config = dict(
    norm_place='pre',
    train_tokens=582700000,
    dataset='wikipedia_en',
)
MLP neurons of a small language model. Each row is named by its layer, matrix (down: output weights) and neuron, and shows model dimensions 16-271. Each number is 500 + 25 x the weight over its row's rms, rounded and kept within 0 to 999. Numbers have three digits each. A neuron's up and down rows have the sign that makes its largest values positive.
After each neuron's rows, "fires before" lists the tokens most often just after its 100 highest values on Wikipedia text that the model never trained on.

L5.down1463:493480517463520469520493439457464502517468529536469563477466496519520465516493496521498532516533541467521504479473510484453487513470500513521457494500499470523480456461487502507496491513522525531463503514514499517507462523513499513498504475464497498502479490455501525534534531496497527506500497526532452489535475517574473505504536491520508521511501469485558473485504481515504498485525481483479466523460565490487531518491498459500528514509491477508507499506481480444497441494516500440495541469506532537536482541470482482485529504554502551467517513491533473421519546482511450523504495532453509515500500441477487538480488513489491493500486509478533564521509487499536493498481562513477541476493487501522495519491513433514497500453468478457475532527486496494555491533499513
fires before: " ", " the", "200"

L5.down1957:519501522521510523510531537573474514496471492464482498509511507503510501490439516503473554464502514461466526509498498533530493510484498517544509489460500522514511535490507467539499528488527511535498484493443511530487472527493497515523521520481511534451497526468463497503484500543499535509506430494458502469507522506564497469468518525481511477446491469461530503458498479512498511499501491532494505494503511489513542523473492482498521471469532534485524514491479507480463494526492561503494513501498511547512476547495500508457514494483510513484495549519508532510513516496502504488478521482515520515509529495445475510525525468543483478463499496479438514503436519506557492498496497500517479504512487522523500466481472512496479516495506484403540557504457509455514479469515492
fires before: " ", " to", " the", " –"

L5.down451:508511515491540495499494487481524519461493502446533523485511506518498489473467517453523553500553508497531481476493544529529521460515491500487487504496519434518476464476532489499470532514477488494515480504480480484514467518501466509485519544520464495471450477473491496536465499497460526489494493520481524522489524504485533558528511508461508488554459503539466513485469503529525480481499493491494480500512514498518467481479532490474503499493490477506531508534501513539495443500521481500510511463493543490497519510488462491517540489512529485469468500456489493504506553491492493508513483527495479496505507486514508506521508529483525508455507526554432485479509469488472534467469548515456508511479551504479439461501537508497525531500520523488462502489526504535488471509506511
fires before: " ", "|", " |\n"

L5.down2046:480427473531487510480483508510458517495528480518518441481481502513514500491417541476516417495529453517481500506497505475485483531463467486521519495520460494489541495494497488494449535513503501508494529526448494536458483544512524583545494480541505513468531518505513535511563523534494532510532506517434503456531479535497471483469488450485541480484496515499513466497501513541493531503515526475497523481477489545510475495488567465476473445516497514515486491492497515544508493475483502494507510544467507497503520505504485557537499450479520501495507502480497506482523487479491430478537489500523524491505497479505477484524535551522504483469497549467527494528547509533474543507493511437504458540487542482497516489487521461451467465459492478482520460466523508528507462513521472
fires before: " |", "–", " season", ",", ".", " and"

L5.down1448:525472531500518489497556498519521526533478495510508483479461514480446537487499492481495458483531476523515498479514580482514497531453502545533518502497518484510462536514499457494527508527489502461496493513489475537523514494500508482497516503501508520492469451463564483512490473482472479512492450490499471519544521499515494507511533499517509505491488559500504493507502481497460488527475475495493514504555492493494535518526523493500481511492458498554509500517452484461544505486525551551463477484522510535501537508512489495488496498520482486484477541451492497497523501476521459470451507491505514550517514521499520488523504494461524494510522524492463496567522495473466476506518487513491548511532520491468480497499501533537515483515565489497518471518519490469489506451501495
fires before: " of", " to"

L5.down1936:488498499495475521487508487497494511500543502501520477490489547452478506502488507534502487473508529493552486451527562507526481450496473486486519478492467482530510488503538541508458517514517527485494511497512509528503488525508430488503530457475499494533519479516505489535539487546512515469464534576534484563524512496484485494524502515484494469540523548494499505476530459484511476494491502508507536560523478480501541510479463541535491536498490453491515522450469500499463487523494507472529490513509487528519503494473511449495485508520463446535488495492506511464558499461568546501496482447484453480481547486488522487520495500463494513493476533482529519504487487513495536508478460512522458466527505468491474522551520477491498452494515534493484477513518521478513500544484521
fires before: "-", "|", " Candidate", " Al"

L5.down1090:522564500529544492487481503496499486511498549484503506467516438513511511523497504520507469535502501536491476469505593515521531468496502506457481528480448501458480499469515512469476486516505516494488489497500523534517502550542526516511482497520525518501489493492533485491505457489465441519515491492511473510477532500513458497515510515495513515516547530546464532501532520508529477515518489544472550529515474503530481517527511468496517482512515477469489542478485517504503511531525500503485486493478515520532533469540505488499448505490500489477503515544536493485510478505477468525530479530482463475528522510447544513504525534498499538466492477532526512507518523511514486481516428518467555499508492480451539533516510533483530523538533506504440474516480458502508480502479508
fires before: " ", "-", " Candidate", " Running"

L5.down810:490456517500522465534520484488492489484475527529478505492474485518489494506508508508532513478526497488502514514467539455470525523508518518525495446464550468483456524470504463530478460545550515526464513523508501514548493504516525523519524515520517498448500529479515531537485508518484504471524488523474453465518534490536518513478521511486458508497464494504510517473545473473521483451457485473470512497533495470508471502456506493476536486482534468508500463508555526492494488525506454477496516542544515517528517532494550453472502481533508533483533498490488493523521498549523517502502508492506498515518487498481452507454480476493503491506490510502536494518481464529479539470532521436466497497488527482489543502508496476483520483471514486505483489502468513510488498456495478
fires before: " ", " the"

L5.down827:489509518486495502518516473519506520517517477514525547520552495501530496536495517486508526525500450517477499540617574471516473480541546488495492476505502448520519502473503495539500450503518478506504496455515546531486500508570495455487494551482488459489544501517505495535510525517527507447463499476539443476483527467459532521523476522474542507499469505464467519475464454522476510494517505493489535487457532502484505488507463508499482491490511494491508500513466505463514518526486488512464506488539525485502532489491505515526516472491502505468472529543483516494484460498518517496493477494516481470496473504524489538514516504533446513479502503498529502496486458446505480481464494461534491480494516490511468472521491481480479490517514497484504520503484474526524490489559550
fires before: " "

L5.down631:449536496521479519478524475507507478507467517498465528528525567510521481509480514479471507482497541480486476504517576538488534508490529526518518489514483509539495521502485485484525480446501541490481507543505509524540497503532523472523502479520550511478508477507502519466483446533512527503501482450562484448505489535488530471494460511551506525508491557502480498473488527527498485483521495522513490512522488550501529508480488522559512494498518524478477436477493471469552480496551541471485545483498488520501522521500493514497483457478524466534539456502553500435506471519489439472466503533485518513515511467513467449506468554480480508509489519477486480516461513507438544483453491544524465518521548517521551514502517530474480498492510502508539500510511479541503504493497483
fires before: " |", ":", "==\n", " and"

L5.down1832:468486485503550475496489448469488513495536489519473457483509453494541535549488496450489463521525507511522516490474464509511529538531462501513529494534520504488513489520499547530520517515506484543494520521495535546510497459468501537451452467468491482516462519508479498481516476494509460515469512486504453529493459490486474450470490472540534545487524499489529485529463524494494500487520441497491470486527485489508531522563497478485495490488520515501476518498453480483525493546520496541469483476484465535473453511535532522481486480489522477513532456514555441531468502505465460483505501446498497505494450488480483511526513494486536502442488497496493494467527486513536462531520528496458470488463527491472500506521487472477509488489529510473524515474528494508454481518502460
fires before: " ", ","

L5.down594:449513493550530494520453504506505530508470506483508447505509476490505474493528501504505485498499465497482496546466490507481497500511481489494490559499488507477527515511473504519461500453500477496517556522460505489499528520512456513526506539535541552512476500545472475524522494489499491485517496522482529515504470477555479499539506474491511522499526497484501468496491502492509511510519509494472481495519485494511471488513489512500458541481472477491457524517513493479511482537539518497470463483488510530490508513537477441525513543480514420481497480445533465514465513503498436496465503482477518537521521512469498479507479508484500487521518472508461490520527480493491529532478493485481476486472520516498499488515514499465425531515450476535511509472493513455471497504515478
fires before: " ", " Candidate", " \"", " Title", "2"

L5.down689:521489519499520508474428462531518462483505489483491487472512478506500494525520505498481574505495514483552486513529498461491512510486479500478481507470441493498533550475498537483490506525474478532483465443475495466525451497494531518513512544487493520536537532457524491505483505499549487478512512510476478512491478508514457474501514540490515506533500451458485510458490510497557525445510506517472521478507499517516492494467486535509542514519501487485465493498477456473534485490484476472484476492474481519539520506506496525462493479494561469515520463456515474508486490516501487494486499478471500496473497472490484518499519509535498461518550453520525519471554498498512490484545503512498508509501508499494525499481493465532530497552500477504518474479488528543496520495451546
fires before: "201", "9", "202", "6", "7", " |"

L5.down558:494504513500473491503498501509490527529537496439509527518508442529515534479517493483455512485490481550454508510488591473492483469482511453505515473483500506487515467494522489505534490494405526475461523499507541478502496532461517507475503507505469525526514514521520506532495528517518501518518471470427509475494481515479525515497494462464508504513504505527503519518520458482489489505529537464448501479501504506522493448518466481531482506470498491510527511466508514501530440524459516459502518521494555483478495480488484486487490479529482485515513523504538510508461509479514526497501531501508538510501493485453497478526476495491534522461487535513481512520504469519534491508441498520510501525501508490471493536522559558477515497515456494506480505491496475516518497456510516
fires before: " the", " ", " a"

L5.down1749:507480445495503493521514529456527506516449514517510519500528476492474471503527513472508532467542513484465495536537506530491543509516537484514483482514503507506562514490510479464529486503531478502506520503481539501517491528486508460485447522487485514494494463498480501502470504500477463479500529457480482467492499508534513476519523514518528480492527508429524538457542494477491551483525484483481513505566477508496481453492493511486480546489493499449522501454452507500549483505540531487478518480507504487474492503528507532477488469564512462483462485498497528491486480531534501510508498460490505467537472443580503464519521496471458503487511500499526516493460478509473490503473496518503482523476481502472563468511515541520497558508503498481487554457511499468493466541459515
fires before: " ", " and"

L5.down1780:497462521493476461501483501525450511560438499494438523438497496513524463465503464521511496471533555462509535515480575468485481510481503522534493518503464509472483493444545495481518486483496495510509513537476556491463505533526492493498485472494481500478484552560517488503524485510501496508544493492560526502517510488474486492509521525472513474485539542500509515460492492505470457505474504456508527443487474483488440507527464499487525532494529539511490499475544472480517532488465512474497523520502510501506479517494479487489556533493496486501486482526534476496509475504461519521479518516500504516497492528516493448549475528487512520485473502499493498510550484496511504491519552525534488492514485510460496482479481484492486503521517451456480552510490514502531520471526477
fires before: " ", " April", " the", " in", " a"

L5.down1606:522518498565496511492490509486521499528500507463473505480516511521545513530500509526526513534463474495469521507473621535498488504444490467521493540483500542470487466520456495478473504556452522471499510476526509530467480513501487503476503473512544481480521465515546504511473501540469451490516496533505477497486497499511462513508461491472552524476532513543506473475501482487522514502478522500544502506481502487515473535528548539523509458508534527515489577487502559515518535527505494467505494517482510466499532474511490522430520482516536481496466487498531550500461541472520525499498487505506481495511503487509497469519531495510504508468530511463527508563482497483479500483495477527481516509536557486542527486559515497484487524527483457501464483531462507505482532495502542
fires before: " "

L5.down814:543520466493520492515482522488482521486511529480528490503531513556483510524486477485529507512529519484505499527510477461495518494492497469525482507486467537480518490503491532477519505500495497524538462477499564510481508525547544508477523462494464515490459480543498546535579505476517465519484503508457501505547514538547498531545450480494499500512544540495470521495471500507489488495468519504498455516511490492475482503486503520522487509537492521491507496489493459491523532542510496501544551472506467482547492522469488493511496455530478532499495484456504510498474491483486488482435504523484476511463472508537518523506523509531498515469524510502494459531515496508501474483505534566463492526526489462510473465534456500495510521540500516509513481498535474499489449441492507
fires before: ",", " ", " to", " |", "–"

L5.down326:504495476515502483514484486484495529497458523491495542484499486547516499457515476451493508473450496506499505527482501542489508492477513511511492521535464511476526478451516509493496505481517508531467518522460506505492499513503493506468500494515493517534480524532539488544444485496465493467484480454496470500471463505471475470487500467542473525468501486491481477524512492513515484521485485483492470444475465508482491487504495491515514513503493501491507519531467521501490512525476501502495519531508526458487483480487529490475497499520558485502495478515545519507512500524527504545479534491503540551529533507517565514506440506495489504440526528501477493522507460547513504506466482499491492480529537533516532519504451490478524540456491472482516469546488476550515439515526480
fires before: " ", " February", " the"

L5.down889:509505495462506507479504488542497495477486519478518555483505468462493507538499505560504495500541464497494468526489519485484493478487506499549503490458543461479520461495517487467491502519531496545521493523523435527490494538494497468492512481470433465506527511560479556496545474492502460486463513475453491480495491505504521487504466486513495476499541490478502516479497531484505512517519467512550501494541508476517508527483504524465511502468471485482528511525535480510493472504490500503549500536524533501540524495506499513518450525469522486498468473500476516474477497472493488525499473505524535523508496524502467456513534528503495508512540439461500511485521515547517455442539470452471515521549492518500571447459519501511530533488494491451492517547500512527505512455514528
fires before: " |", "–", " to", ")."

L5.down1612:519496493507519462481506536486486480513537487518549494476460466507499513489505465466455528516480523507545467525476511534501496519489502514505513502479538487476508473480457512533519497495455515490489511498457527460519494490488518497498485515522490523511511503484497483546455538484514462442470506502497526506520499484484497506517496527538511523535478444513487495485558520487552483522522531511530511520505467510545515523479482534459534499525505520483477502538497508509491485493521521518508504510481482539518543522456520460490441506490511479531450498509486487504469493503469494507522565477510459500545468426477525507518466514477493502478524490501459492532559469456511502540509495512457488496499536484471489492480492499453547485497493532483482489517492485510505503505523466
fires before: " |", ","

L5.down428:519502492514480504503534473473503489518499482509543480497465513514491513511522526477521486525501480513517524464479577507510473500523512527499504521505497520529528522504463508491500495510548501486450522522475467510485532504501487522481484500509508475544506444526488509486469523510493493464500489520501547510533531522500484513487533489476499517485521464511502494518506536483508486495488473492504471520507522520547505560471503475463466481525499539508541524515494532516498503471549463521501527506462491520518481494507501504493483483447452512522494492519522495492472490487482522481509488528484514492468494524495473504514490526468515549508446492544524505474482495517456512528520506460486482485504526490474462447479507501463472509543519491511531504510476460484529474553497482
fires before: " ", ","